config.toml
n_layer = 13
d_model = 160
n_head = 2
n_kv_head = 1
head_dim = 64
d_mlp = 512
vocab_size = 2048
activation = "gelu"
norm = "layernorm"
norm_place = "pre"
norm_eps = 1e-05
positions = "learned"
qk_norm = false
attn_scale = 0.125
bias = "none"
tie_embeddings = true
parallel_block = false
init = "trunc"
init_std_qkv = 0.0253
init_std_o = 0.00496
init_std_up = 0.0253
init_std_down = 0.00496
init_out_by_depth = true
optimizer = "muon"
lr = 0.00584
lr_mult_o = 1.68
lr_mult_down = 1.5
beta1 = 0.9
lr_head = 0.0048
grad_clip = 1.0
warmup_steps = 200
schedule = "wsd"
decay_fraction = 1.0
decay_shape = "pow"
final_lr_fraction = 0.02
batch_tokens = 16384
seq_len = 128
doc_mask = true
z_loss = 1e-05
train_tokens = 228400000
steps = 13941
dataset = "wikipedia_en"
MLP neurons of a small language model. Each row is named by its layer, matrix (up: input weights; down: output weights) and neuron, and shows model dimensions 96-159. Each number is 200 + 30 x the weight over its row's rms, rounded and kept within 0 to 999.
After each neuron's rows, "fires on" lists the tokens most often at its 100 highest values on Wikipedia text that the model never trained on.

L2.up412,211,214,251,132,242,190,201,187,162,221,253,255,246,188,205,169,208,195,196,172,168,217,211,210,190,214,180,162,196,211,228,152,217,198,248,162,196,209,216,214,156,164,183,193,168,182,237,213,140,217,176,148,216,211,261,130,250,191,165,203,204,185,222,207
L2.down412,157,219,196,205,221,238,191,272,161,221,198,147,211,240,164,230,185,214,260,219,254,202,239,210,160,168,236,192,185,179,207,204,202,218,205,198,234,232,218,222,245,160,161,231,211,169,136,192,236,162,180,205,201,183,126,223,209,218,184,224,254,202,177,233
fires on: "red", "ment", "ce", "ting", "cu", "f"

L4.up292,163,192,214,178,177,189,173,203,161,163,207,181,207,208,205,232,218,231,279,227,250,137,192,81,203,154,178,199,153,195,221,211,256,169,178,204,200,196,167,144,192,217,207,241,173,243,176,256,183,191,188,237,181,190,228,237,176,193,175,203,174,211,208,219
L4.down292,213,216,215,259,265,216,235,141,203,223,190,216,187,157,173,207,156,204,195,155,164,235,180,253,136,201,189,155,208,189,226,171,237,222,181,226,202,238,185,206,211,135,179,216,229,179,210,171,206,198,172,227,194,235,211,210,179,290,227,191,181,183,178,156
fires on: " member", " leader", "er", " coach", "t", " director"

L2.up401,245,122,205,197,234,216,137,189,197,219,190,214,206,139,187,219,192,201,260,210,250,223,179,216,214,142,222,157,156,215,217,229,242,203,187,173,217,119,189,148,197,257,202,168,206,178,183,195,209,175,178,220,194,178,206,186,156,212,152,253,175,212,231,174
L2.down401,164,273,198,192,219,222,245,230,219,202,245,186,206,182,167,187,191,228,159,192,208,128,160,126,201,235,227,212,238,224,186,208,179,187,190,201,241,230,228,191,167,200,241,200,248,210,183,195,193,260,199,171,205,226,183,226,212,245,218,137,214,222,204,207
fires on: "b", "id", "ant", " found", "ist", "posed"

L3.up422,149,183,223,192,220,224,243,226,173,188,160,146,218,136,156,187,199,185,194,225,253,202,190,241,207,222,202,245,151,217,143,173,181,222,163,185,232,174,208,173,243,251,311,218,190,207,181,224,187,194,218,206,219,182,225,235,229,171,212,197,168,250,203,173
L3.down422,190,196,168,198,231,218,140,163,215,221,211,214,217,157,249,175,224,174,240,243,199,254,225,186,184,178,178,219,158,190,179,212,197,209,209,247,273,203,154,245,191,145,159,184,273,182,194,196,239,200,204,163,260,239,163,186,194,238,214,226,224,225,161,174
fires on: "s", "+", " J", "'"

L2.up312,199,205,152,249,193,177,172,158,205,195,196,211,197,222,208,146,201,243,210,210,173,209,150,223,146,197,246,215,223,228,230,272,212,187,162,181,120,212,186,219,204,114,226,191,231,212,180,237,205,193,199,183,211,177,159,190,181,218,183,214,230,202,246,151
L2.down312,242,196,189,223,193,193,176,153,172,210,263,200,167,176,180,196,212,150,210,151,213,158,251,211,145,286,173,225,164,169,201,155,137,202,193,230,192,202,166,210,254,225,223,130,164,221,190,174,202,208,191,216,191,201,225,233,210,207,172,242,236,214,189,185
fires on: "ing", "il", "ult", "es", "it", "et"

L4.up388,153,133,242,227,193,187,216,231,226,185,203,196,246,201,176,143,215,211,205,182,175,217,196,228,213,189,240,213,206,191,217,232,228,233,161,266,204,190,197,173,169,203,240,182,173,165,223,251,266,228,187,181,193,136,143,196,230,218,186,278,195,176,165,202
L4.down388,215,220,180,149,231,191,169,177,250,178,255,215,203,210,194,194,164,185,246,245,201,187,214,121,202,212,225,191,217,204,199,193,207,178,217,198,207,226,143,165,261,208,187,212,188,249,180,176,136,210,240,226,194,181,228,197,211,202,299,193,195,169,227,223
fires on: "o", "am", ":", "ep", "l"

L5.up140,109,244,201,220,209,241,186,220,224,208,122,210,178,238,167,180,198,175,184,227,231,203,197,193,199,202,193,199,255,237,202,144,196,172,245,183,186,194,218,240,190,177,223,231,248,164,208,257,170,201,233,189,185,201,212,202,270,194,230,162,206,220,279,156
L5.down140,245,201,223,179,183,189,214,187,199,187,231,204,192,237,202,221,186,212,232,205,230,203,169,206,160,162,183,265,166,135,250,202,178,201,215,200,221,140,205,213,214,198,197,171,218,239,212,177,201,217,185,210,277,215,224,225,207,188,189,208,176,155,152,166
fires on: "et", "ly", "van", "lu", "ot", "s"

L9.up208,156,201,255,210,137,206,199,177,199,216,217,277,179,222,210,208,193,269,180,221,193,235,214,229,201,193,125,181,212,206,237,199,224,228,169,179,171,162,196,258,212,187,185,209,276,171,167,240,202,186,233,178,216,189,222,155,259,176,201,198,163,226,213,185
L9.down208,200,198,165,180,219,237,231,285,170,234,210,222,231,190,198,223,207,222,259,206,175,191,189,182,153,166,238,255,183,167,237,199,192,218,193,174,205,146,235,194,172,166,224,180,147,166,183,162,175,215,165,233,179,205,173,218,151,215,241,182,224,177,204,219
fires on: " w", "l", "s", "ol", " b", "et"

L9.up384,204,222,215,145,214,222,184,208,221,217,221,168,165,190,235,196,219,154,180,188,217,201,157,182,220,210,128,227,246,230,170,184,190,173,123,228,177,161,195,285,175,209,221,263,192,166,201,217,202,243,181,179,180,181,261,178,209,205,165,177,208,206,239,176
L9.down384,211,188,205,193,166,196,190,211,194,203,177,228,201,171,264,180,168,226,218,225,185,217,252,248,201,190,149,110,245,222,220,186,263,155,206,236,185,171,218,208,246,197,121,195,175,186,204,236,203,220,234,194,204,191,202,211,222,240,200,201,237,177,201,175
fires on: "hi", "ur", "la", "ri", "r", " is"

L5.up352,174,181,182,224,205,208,222,215,226,240,233,151,278,159,212,178,220,199,226,164,172,209,206,189,219,185,237,201,194,144,159,231,238,226,178,166,206,230,215,200,163,218,269,120,218,188,236,178,192,202,155,239,256,199,200,258,185,226,225,259,165,222,181,189
L5.down352,227,180,218,178,177,236,181,185,208,181,165,185,232,218,263,225,221,165,233,232,215,196,227,210,187,202,201,198,173,209,213,246,210,193,160,164,222,181,216,185,241,123,176,143,182,281,223,236,184,269,184,204,228,191,219,224,190,159,170,238,213,178,197,182
fires on: "n", ":", "w", "ef", "p", "est"

L9.up423,235,178,229,266,241,164,193,213,225,204,153,184,181,181,198,172,239,187,208,214,212,182,214,172,183,194,183,156,242,199,233,167,244,211,195,166,176,207,176,231,171,196,220,197,221,254,282,251,171,247,196,176,180,156,179,183,222,191,228,179,177,232,209,196
L9.down423,224,198,185,161,117,242,180,195,237,164,188,195,206,202,193,222,213,215,186,208,188,198,155,223,200,212,172,211,247,195,212,234,186,213,198,173,240,176,214,183,149,196,214,163,170,165,204,206,218,184,221,213,183,144,185,224,194,219,157,255,262,180,145,209
fires on: "ally", "ly", " as", "ed", "ven", "en"

L5.up478,234,200,159,213,209,230,169,232,176,204,213,207,206,281,207,206,150,229,187,194,180,178,175,177,271,257,157,206,227,202,176,210,171,200,212,219,188,160,236,202,197,183,221,211,133,253,169,172,235,207,242,208,257,162,230,233,164,218,202,208,203,187,216,164
L5.down478,234,191,226,245,209,184,112,239,218,203,167,192,211,152,205,232,229,212,248,197,233,198,228,223,159,171,271,180,156,180,207,185,243,240,201,184,207,194,205,183,196,193,148,186,197,188,218,206,182,170,220,186,203,207,221,219,196,242,184,190,215,211,168,207
fires on: " M", "er", "ir", "ci", "e"

L9.up77,192,191,179,177,273,181,166,219,176,201,189,215,187,173,171,205,169,189,179,199,217,191,210,219,178,154,163,226,157,172,219,222,171,194,238,226,161,252,199,222,210,232,175,163,191,182,204,253,165,203,234,202,192,191,238,256,228,169,145,178,160,172,201,219
L9.down77,222,205,223,179,232,184,213,189,167,188,167,256,180,221,174,200,184,154,192,235,239,188,214,150,199,221,189,152,250,218,222,248,201,226,212,217,192,190,161,225,198,254,126,173,196,149,200,254,192,238,223,182,226,192,185,195,269,202,177,178,241,184,183,178
fires on: " on", "y", ":", " to", " On", "v"

L8.up193,181,199,201,159,154,205,194,231,248,220,130,212,218,203,205,163,221,244,187,226,203,215,182,189,163,195,212,228,213,219,208,250,200,218,194,208,209,206,220,171,209,104,226,201,147,175,171,244,240,199,199,250,191,190,246,208,205,226,160,224,188,247,140,204
L8.down193,195,199,222,208,253,162,167,180,159,199,190,223,200,156,166,197,208,176,172,190,212,152,176,242,233,220,164,206,190,165,189,226,151,213,221,239,205,186,183,236,189,211,160,220,228,241,215,181,160,184,208,150,246,220,174,137,206,149,176,202,200,157,208,265
fires on: "\n", "Species", "ist", "ult", "act"

L8.up9,224,184,217,204,180,227,191,291,232,252,224,203,140,217,160,198,202,217,214,225,207,185,152,210,140,218,219,197,212,208,186,240,161,228,188,155,165,197,146,220,177,180,205,190,174,212,203,238,234,174,204,197,204,189,203,204,190,192,195,243,174,196,176,250
L8.down9,181,239,138,200,197,166,242,142,189,135,183,236,239,235,178,214,173,156,246,166,197,236,233,245,207,183,186,147,230,172,222,194,234,195,124,173,227,207,230,223,223,179,186,160,223,175,232,215,175,165,214,192,216,198,229,192,217,209,171,198,225,182,212,203
fires on: "d", "v", "id", "er", "la", "w"

L3.up139,225,209,219,163,206,239,192,208,165,172,217,161,236,172,228,186,227,232,261,162,194,181,181,169,191,176,183,214,178,222,221,231,223,188,203,183,190,203,166,184,157,254,217,203,106,152,252,183,185,201,222,165,271,212,250,197,205,146,173,216,209,221,169,171
L3.down139,208,225,190,188,169,214,201,173,218,240,225,261,183,183,175,213,213,136,184,262,248,201,214,224,198,221,214,247,211,192,175,209,222,231,220,219,195,188,173,174,231,187,182,246,220,236,181,228,239,170,201,141,188,134,191,211,193,216,165,150,218,184,190,240
fires on: "en", "e", "d", "et", "red", "ce"

L3.up78,214,218,189,209,198,186,240,269,224,224,219,198,167,228,151,206,173,234,151,199,181,167,252,201,213,196,143,247,189,276,159,172,175,180,154,191,136,250,215,242,230,225,188,193,157,225,159,203,219,165,223,201,203,176,182,204,109,228,188,187,197,280,220,255
L3.down78,193,218,240,206,182,153,197,187,194,209,160,139,136,204,177,182,215,207,213,234,199,187,220,209,187,241,258,234,183,204,211,207,206,212,167,235,216,200,226,210,210,157,188,201,226,158,217,175,175,235,204,231,200,241,218,158,203,149,246,179,241,176,215,198
fires on: "er", "e", "ci", "r", "se"

L3.up214,160,205,187,182,201,217,199,166,183,174,172,209,150,191,164,173,113,201,196,157,190,238,159,228,174,194,196,239,182,183,168,222,229,257,184,172,206,146,158,200,152,258,173,197,197,188,176,230,173,226,188,189,262,186,183,157,180,218,219,200,261,209,212,247
L3.down214,240,226,135,226,236,200,276,152,193,193,163,142,220,186,229,243,205,178,180,195,226,185,255,194,249,186,252,168,231,194,235,185,188,169,191,196,196,224,202,174,142,166,219,150,175,188,207,135,224,196,162,223,196,169,193,176,155,209,211,230,220,219,179,259
fires on: "li", "e", "ol", "il", "land", "el"

L9.up329,175,202,225,177,206,200,220,236,205,145,221,208,161,180,176,222,144,159,258,219,139,170,223,217,261,224,220,160,190,220,220,200,163,175,163,168,215,237,200,238,181,251,186,213,142,252,144,217,281,172,182,246,240,187,178,174,234,227,185,197,149,184,162,197
L9.down329,188,228,237,193,168,166,254,211,207,245,208,166,238,225,233,168,204,150,227,157,184,228,171,217,171,234,198,242,173,202,232,200,206,199,187,194,262,223,226,146,165,218,223,213,249,157,208,138,239,171,195,167,138,302,198,197,218,229,202,227,178,206,172,214
fires on: "u", "ic", "p", "r", "op"

L2.up271,237,223,229,159,175,191,176,208,164,247,244,200,156,226,193,171,208,282,201,173,166,228,231,268,202,167,206,230,218,130,174,170,196,245,181,188,218,208,222,206,167,249,195,183,167,160,159,222,203,237,256,189,191,160,205,229,197,174,169,227,189,264,138,210
L2.down271,183,214,182,208,258,153,204,226,246,167,186,263,192,157,210,176,229,164,202,206,210,219,183,179,286,235,223,155,161,258,156,176,212,200,159,226,208,220,168,232,198,181,157,194,187,181,233,219,173,196,233,187,158,228,240,175,239,180,238,165,201,214,183,206
fires on: "m", "it", "E", "har", "ad"

L8.up58,169,182,222,153,160,195,196,165,181,122,185,201,183,197,226,204,173,201,217,158,225,232,195,199,216,190,236,245,173,206,188,193,212,218,230,208,142,166,211,178,214,216,223,181,174,184,173,201,201,279,207,141,182,175,208,203,206,170,153,151,206,210,118,232
L8.down58,211,253,185,184,237,195,213,181,195,242,190,177,226,187,197,199,180,202,231,203,179,126,199,238,257,228,201,195,218,187,216,211,206,270,164,216,263,252,196,185,225,192,201,180,247,189,185,205,184,183,177,184,221,212,199,176,162,256,235,226,196,185,186,193
fires on: " to", "hy", "ter", "le", "our", "y"

L3.up238,192,226,257,280,200,162,222,195,224,196,217,207,179,185,237,176,246,205,213,184,193,215,199,181,258,190,190,192,232,218,171,219,247,184,146,165,177,169,221,193,209,181,211,184,196,178,169,256,199,159,173,236,201,197,179,162,179,244,236,237,149,221,220,193
L3.down238,210,242,185,203,217,191,244,223,163,199,146,179,261,245,197,180,184,160,178,185,162,193,183,217,214,209,153,186,180,183,145,163,194,135,192,197,212,209,205,175,205,247,139,196,229,242,215,180,193,207,187,190,170,173,172,194,174,217,228,233,245,217,173,251
fires on: "pp", "us", "if", "в"

L4.up486,160,175,225,210,193,191,192,229,208,197,277,170,224,214,141,222,202,202,244,182,176,200,227,221,233,266,236,218,230,189,179,237,218,147,248,175,195,178,193,215,191,233,213,201,179,183,154,190,242,170,169,270,176,188,191,186,219,205,178,190,172,144,182,263
L4.down486,204,263,199,214,219,149,207,169,260,155,188,206,233,258,211,181,155,253,205,212,219,174,155,167,194,209,205,182,210,187,207,174,197,223,160,159,221,187,140,171,230,163,223,173,190,200,164,240,188,202,171,224,239,213,222,229,235,180,208,204,232,279,177,161
fires on: "if", " Country", ":", " Total", "th", "ra"

L4.up75,244,208,217,161,177,163,256,194,153,194,191,226,202,232,219,214,190,163,210,203,241,127,184,244,246,200,117,277,228,219,204,226,242,164,159,183,250,213,178,202,215,199,200,207,174,175,149,207,197,190,226,239,190,169,213,208,239,126,220,201,159,193,172,190
L4.down75,186,216,198,225,154,195,194,180,188,242,197,185,158,217,151,230,221,171,223,182,194,226,175,188,174,211,204,223,208,153,205,187,176,188,221,220,223,146,295,221,217,172,190,184,228,160,176,241,200,189,152,198,228,276,206,194,173,224,184,183,194,229,258,198
fires on: "t", "it", "n", "et", "ter", "ut"

L5.up491,192,184,206,211,209,202,205,211,174,181,168,223,192,139,210,208,196,220,231,238,142,203,156,175,224,220,194,279,216,206,203,180,231,239,209,171,209,177,215,158,170,171,208,179,162,153,181,224,254,212,196,223,240,217,196,217,140,220,201,235,184,222,208,170
L5.down491,176,212,145,262,246,155,197,183,161,209,209,248,168,198,244,176,200,163,216,155,169,192,208,240,179,211,203,209,163,180,241,186,196,150,260,219,198,210,190,239,157,189,182,270,258,244,192,241,167,158,226,206,185,205,228,154,209,213,228,196,203,178,239,206
fires on: "ist", "it", "ult", "tor", "il", "ol"

L3.up37,187,165,191,168,219,202,242,232,190,228,171,171,186,193,231,195,203,214,106,192,172,209,193,231,226,197,196,163,160,278,146,212,210,206,186,167,189,219,199,279,179,204,201,223,190,217,175,213,223,261,200,156,210,190,240,247,165,184,209,180,220,211,200,177
L3.down37,169,180,174,273,202,235,134,215,200,246,211,188,210,206,216,222,249,175,252,232,223,204,180,215,188,197,190,203,217,234,175,229,232,254,173,216,218,212,225,173,181,193,138,167,249,257,196,190,208,145,203,256,180,193,154,175,239,228,224,234,212,265,193,174
fires on: "-", ";", "s", "mm", "+"

L4.up87,193,165,211,216,167,189,248,199,170,222,185,181,202,179,145,203,199,189,177,228,200,149,168,233,234,169,201,192,207,206,220,267,215,223,175,169,193,225,196,181,196,206,251,199,172,192,201,232,198,190,192,204,288,158,204,222,275,174,189,189,130,155,215,148
L4.down87,211,166,253,253,233,217,181,204,243,230,225,171,282,189,219,213,223,204,223,160,208,174,210,178,213,135,179,224,196,168,203,220,188,191,183,188,189,194,181,219,154,201,199,166,213,203,192,209,175,211,227,179,189,210,236,231,180,202,186,179,179,215,161,197
fires on: ".", ":", "way", "en", "w"

L3.up201,225,205,185,199,196,241,190,167,183,191,212,169,196,212,188,202,202,199,197,186,247,174,224,164,212,253,243,178,238,146,194,216,179,166,209,201,177,222,176,206,232,211,210,244,189,224,211,264,137,243,210,172,167,207,175,193,213,186,241,184,227,137,217,223
L3.down201,199,189,176,238,208,201,196,234,215,199,192,184,265,217,199,186,180,238,253,215,225,224,202,253,230,200,186,230,212,149,217,214,261,220,152,176,217,164,208,235,212,158,120,182,226,199,203,176,171,217,215,156,228,255,146,169,196,228,180,264,214,151,164,201
fires on: "o", ":", "en", "na", "n", "im"

L4.up42,156,206,220,204,163,247,200,175,150,187,250,258,191,213,219,205,150,171,218,210,129,153,163,260,207,187,228,223,197,184,170,183,245,191,221,226,138,233,224,209,226,215,196,210,158,251,197,189,258,232,213,243,156,199,222,214,156,166,171,195,232,207,187,240
L4.down42,207,194,209,202,167,170,231,248,175,261,185,218,203,238,235,193,214,246,219,228,206,162,196,159,180,170,189,156,176,186,170,217,199,221,209,203,268,210,207,208,147,183,203,206,264,160,142,162,161,151,176,237,198,242,212,209,174,230,194,231,159,151,190,202
fires on: "ic", "'", "t", "p", "==", "ur"

L2.up197,191,261,139,230,259,202,182,211,171,208,195,223,215,184,164,150,190,219,204,214,249,209,210,255,172,211,176,142,165,212,247,198,209,269,224,208,188,160,192,204,162,154,252,161,161,213,176,216,164,236,176,228,165,216,189,206,189,228,188,159,194,265,240,164
L2.down197,267,217,222,172,200,185,252,202,261,214,193,163,156,238,234,233,194,168,198,158,253,172,180,231,188,227,216,283,184,141,205,199,202,194,159,150,205,171,141,230,193,191,155,197,169,212,167,218,222,192,184,209,192,220,242,152,176,173,235,224,250,184,153,210
fires on: "ing", "y", "et", "ce", "ctor", "ll"

L3.up288,182,194,260,217,202,138,158,193,211,242,223,228,169,153,231,259,177,207,199,203,135,209,191,163,166,164,202,168,173,229,208,223,225,242,206,225,212,181,251,237,159,220,184,171,246,238,199,202,131,213,208,189,209,179,204,217,183,156,205,160,214,222,194,187
L3.down288,208,174,187,188,146,220,198,217,183,145,188,271,222,174,147,228,251,240,214,176,174,175,167,178,241,243,240,177,173,173,254,193,190,226,183,211,224,151,141,127,241,164,237,179,210,191,192,208,198,172,258,200,226,162,209,195,164,202,178,212,200,155,206,251
fires on: ".", "\"", " Award", "'", " family"

L3.up470,161,173,231,118,205,225,193,196,168,159,214,215,184,178,277,175,168,235,227,248,210,238,163,165,152,143,154,171,215,142,175,200,188,222,171,228,198,215,204,188,178,180,179,188,235,243,151,190,197,205,282,193,137,155,221,154,186,208,215,203,208,168,207,230
L3.down470,243,224,186,231,182,175,205,128,203,254,166,201,258,181,182,221,213,190,188,159,220,186,242,194,166,233,195,167,167,200,234,231,243,228,229,182,205,175,234,219,184,210,189,241,204,154,211,206,190,203,197,247,178,194,204,260,185,217,195,213,211,195,161,243
fires on: "re", "th", "le", "ry", "d", "ur"

L3.up386,164,231,170,192,170,202,159,206,237,192,206,174,204,184,141,205,270,222,230,186,201,210,203,200,196,238,146,202,212,253,177,213,195,211,187,219,197,213,208,246,159,174,154,173,211,185,164,211,274,212,235,190,242,193,234,221,224,157,242,216,236,186,170,180
L3.down386,197,170,220,205,160,177,224,168,200,188,199,245,172,202,205,204,202,207,241,219,262,195,196,200,222,233,243,195,257,145,181,183,253,191,225,241,189,187,187,155,182,147,212,155,281,230,215,174,211,207,134,168,155,176,182,208,157,255,206,214,158,191,215,217
fires on: "pe", " Pe", "′", "um", ":", " per"

L3.up212,207,240,247,141,194,191,192,211,210,169,223,210,162,200,164,243,197,249,161,196,168,211,236,187,184,198,211,200,196,207,177,160,203,190,208,152,183,237,205,155,199,180,244,183,191,199,161,199,155,209,158,190,112,173,207,176,231,173,204,155,162,172,162,180
L3.down212,198,190,192,221,233,214,200,246,186,213,176,230,200,159,273,188,217,174,211,170,195,179,200,215,168,163,170,178,199,180,236,229,163,239,210,194,199,228,208,213,242,164,233,273,234,189,229,188,197,213,264,201,191,137,149,184,151,221,247,237,220,189,225,159
fires on: "se", "de", " award", " design", " education", "e"

L8.up477,218,158,198,154,175,196,162,180,153,123,174,210,212,195,221,215,224,219,216,163,224,177,167,204,172,243,150,238,163,254,205,247,173,232,216,244,199,225,219,171,149,219,229,206,213,218,200,248,225,184,221,164,168,233,215,188,234,175,185,234,198,229,146,260
L8.down477,225,239,178,261,196,212,201,210,209,200,190,160,218,242,198,184,209,193,174,243,215,214,249,198,138,212,219,146,208,224,248,193,238,219,222,171,201,255,143,225,193,208,149,201,232,213,146,171,175,204,174,207,212,183,204,154,153,207,177,191,182,178,217,152
fires on: "y", "t", "le", "er", "ed", " of"

L8.up425,255,243,187,215,214,188,246,241,192,237,147,174,191,213,155,214,198,201,201,182,202,165,163,159,122,195,196,245,169,215,234,144,217,224,196,251,170,217,208,237,171,209,242,185,196,196,234,207,261,196,168,143,186,174,186,268,182,237,219,239,238,168,241,195
L8.down425,231,183,143,189,177,200,204,197,150,168,194,155,200,208,229,181,203,145,206,196,195,243,209,210,261,224,236,199,212,213,168,163,211,186,202,206,249,228,232,184,173,223,199,194,163,190,233,247,200,249,203,219,198,181,244,235,213,161,249,196,136,178,137,177
fires on: "ed", "it", " of", "led"

L3.up157,204,224,247,203,218,173,205,185,205,204,206,199,213,213,168,238,152,214,172,138,173,215,167,241,245,170,217,164,192,227,192,198,184,204,223,231,228,205,231,266,184,207,179,198,197,205,171,146,240,164,198,232,207,208,182,173,263,169,140,215,216,144,176,197
L3.down157,197,223,236,246,210,240,215,236,181,217,174,221,200,200,197,139,198,177,160,230,197,237,194,253,187,219,126,195,203,213,215,213,244,247,158,175,215,229,167,159,219,184,155,251,171,161,197,163,217,186,183,219,241,227,207,200,172,191,227,209,206,237,261,157
fires on: "ci", "mp", "di", "mb", "ring"

L8.up22,222,173,213,210,236,217,184,207,155,199,176,225,233,206,137,176,181,201,188,140,207,169,184,171,186,198,260,160,272,170,183,220,288,234,185,185,176,146,179,179,201,204,198,179,212,212,225,240,181,241,275,130,151,181,233,218,205,153,209,225,200,206,200,191
L8.down22,192,147,228,217,203,127,231,203,223,208,173,192,176,212,257,200,219,227,154,220,189,280,224,188,218,176,186,199,193,201,219,218,202,215,145,196,236,238,190,136,203,190,176,182,181,125,190,145,175,240,198,251,200,191,211,169,164,205,172,240,225,213,186,220
fires on: "ed", "n", "ing", "en", "elected"

L3.up210,152,156,198,230,250,232,146,138,220,205,241,253,191,166,193,231,215,202,244,172,213,224,193,230,214,194,242,161,174,226,237,163,165,278,191,178,238,170,188,178,189,142,189,202,224,217,190,220,150,161,197,187,140,170,191,183,173,220,238,203,231,194,200,165
L3.down210,193,178,192,170,176,117,223,204,208,205,163,191,254,249,205,207,160,206,167,175,241,151,216,214,216,230,169,228,215,171,214,199,195,206,255,175,129,209,231,195,226,189,217,268,131,175,192,212,227,243,182,191,238,184,223,210,225,195,220,191,200,172,200,173
fires on: "tro", "'", "tra", "ro", " of", "leg"

L2.up468,211,200,219,159,135,236,167,191,181,212,248,259,149,178,251,182,163,265,203,201,232,210,204,152,161,219,203,212,215,206,148,184,240,238,189,228,162,226,189,237,148,196,195,165,181,128,179,158,147,233,154,231,187,192,203,178,253,247,195,170,239,197,140,207
L2.down468,215,228,196,223,252,187,224,162,172,207,181,189,248,193,165,163,176,175,206,191,183,211,211,213,201,145,222,172,211,163,262,193,181,178,206,211,206,173,212,178,171,167,220,198,183,231,260,176,245,148,225,181,177,228,179,237,209,237,197,141,202,185,123,199
fires on: "y", "il", "ur", "un", "m", "d"

L5.up144,169,187,186,190,188,209,197,219,205,214,201,204,208,230,188,139,209,197,212,214,201,170,232,244,156,227,159,198,194,173,215,256,299,213,163,173,235,188,177,217,132,231,246,203,192,143,144,229,159,191,203,189,165,233,170,161,206,206,220,234,214,254,214,177
L5.down144,250,232,200,213,196,217,174,184,196,238,238,195,112,209,265,270,227,168,205,248,245,164,162,195,189,202,156,254,212,201,176,219,206,206,182,261,218,199,204,200,265,184,142,166,188,257,153,196,186,194,126,254,201,209,167,189,200,199,182,171,155,211,203,191
fires on: "ce", " also", " be", "y", "cent", "o"

L2.up396,204,261,217,186,227,246,200,182,157,205,216,202,196,199,197,171,188,258,255,167,218,244,172,245,198,180,175,186,203,189,184,146,204,249,242,207,251,128,164,171,170,188,264,218,220,179,173,211,209,175,187,211,226,173,174,229,164,222,248,163,160,209,193,194
L2.down396,139,203,210,184,258,138,200,186,164,213,156,174,176,258,201,168,187,210,189,189,187,235,150,219,189,215,263,209,160,234,189,199,185,203,192,222,207,205,231,228,174,196,204,171,255,214,199,183,165,210,170,215,212,227,201,175,176,194,227,239,237,191,163,274
fires on: " Ma", " Be", "il", "el", "ger", "sa"

L3.up419,200,200,193,222,212,184,178,203,197,229,178,210,189,213,193,220,240,158,210,226,183,202,121,191,196,162,205,211,180,249,202,211,160,226,181,235,184,210,190,237,210,194,201,283,155,165,213,213,177,194,196,180,143,177,219,217,237,119,228,222,173,233,231,234
L3.down419,209,160,161,235,240,219,167,186,181,194,164,216,205,271,182,162,220,202,233,205,203,153,204,157,197,236,234,152,201,192,182,223,219,160,193,206,124,199,197,213,233,252,155,249,198,158,179,173,236,193,211,247,166,184,174,164,186,204,185,210,271,184,186,216
fires on: "la", "ri", "on", "ci", "lo", "l"

L2.up223,234,178,186,184,193,190,147,174,203,190,189,228,200,186,227,177,190,234,163,228,232,167,182,213,237,172,201,162,187,194,211,155,154,169,209,196,245,166,273,174,194,208,232,134,193,195,230,204,242,185,229,275,219,198,155,238,204,196,147,212,164,209,226,266
L2.down223,225,159,228,171,186,262,196,214,173,228,209,135,171,206,143,177,179,212,227,210,214,185,171,180,190,177,172,202,206,195,215,254,208,265,186,210,185,161,164,207,207,262,213,233,222,186,198,212,155,196,178,134,237,210,235,191,191,195,287,182,231,184,158,158
fires on: "ent", "th", "id"

L3.up88,151,221,217,195,223,192,209,263,201,216,217,226,162,212,194,217,240,217,186,179,161,225,280,238,167,229,190,240,236,164,203,230,248,201,221,195,186,197,187,140,222,183,237,207,139,193,223,247,220,171,234,205,177,171,223,188,196,143,175,176,168,158,224,241
L3.down88,191,231,249,177,236,181,215,208,265,202,184,239,250,128,224,201,179,193,222,204,221,210,172,204,194,241,202,165,185,180,196,164,195,184,190,183,244,188,198,184,195,266,175,213,174,238,227,215,174,152,186,191,168,234,187,185,252,214,198,196,150,188,206,205
fires on: "ide", "re", "e", "th", "if"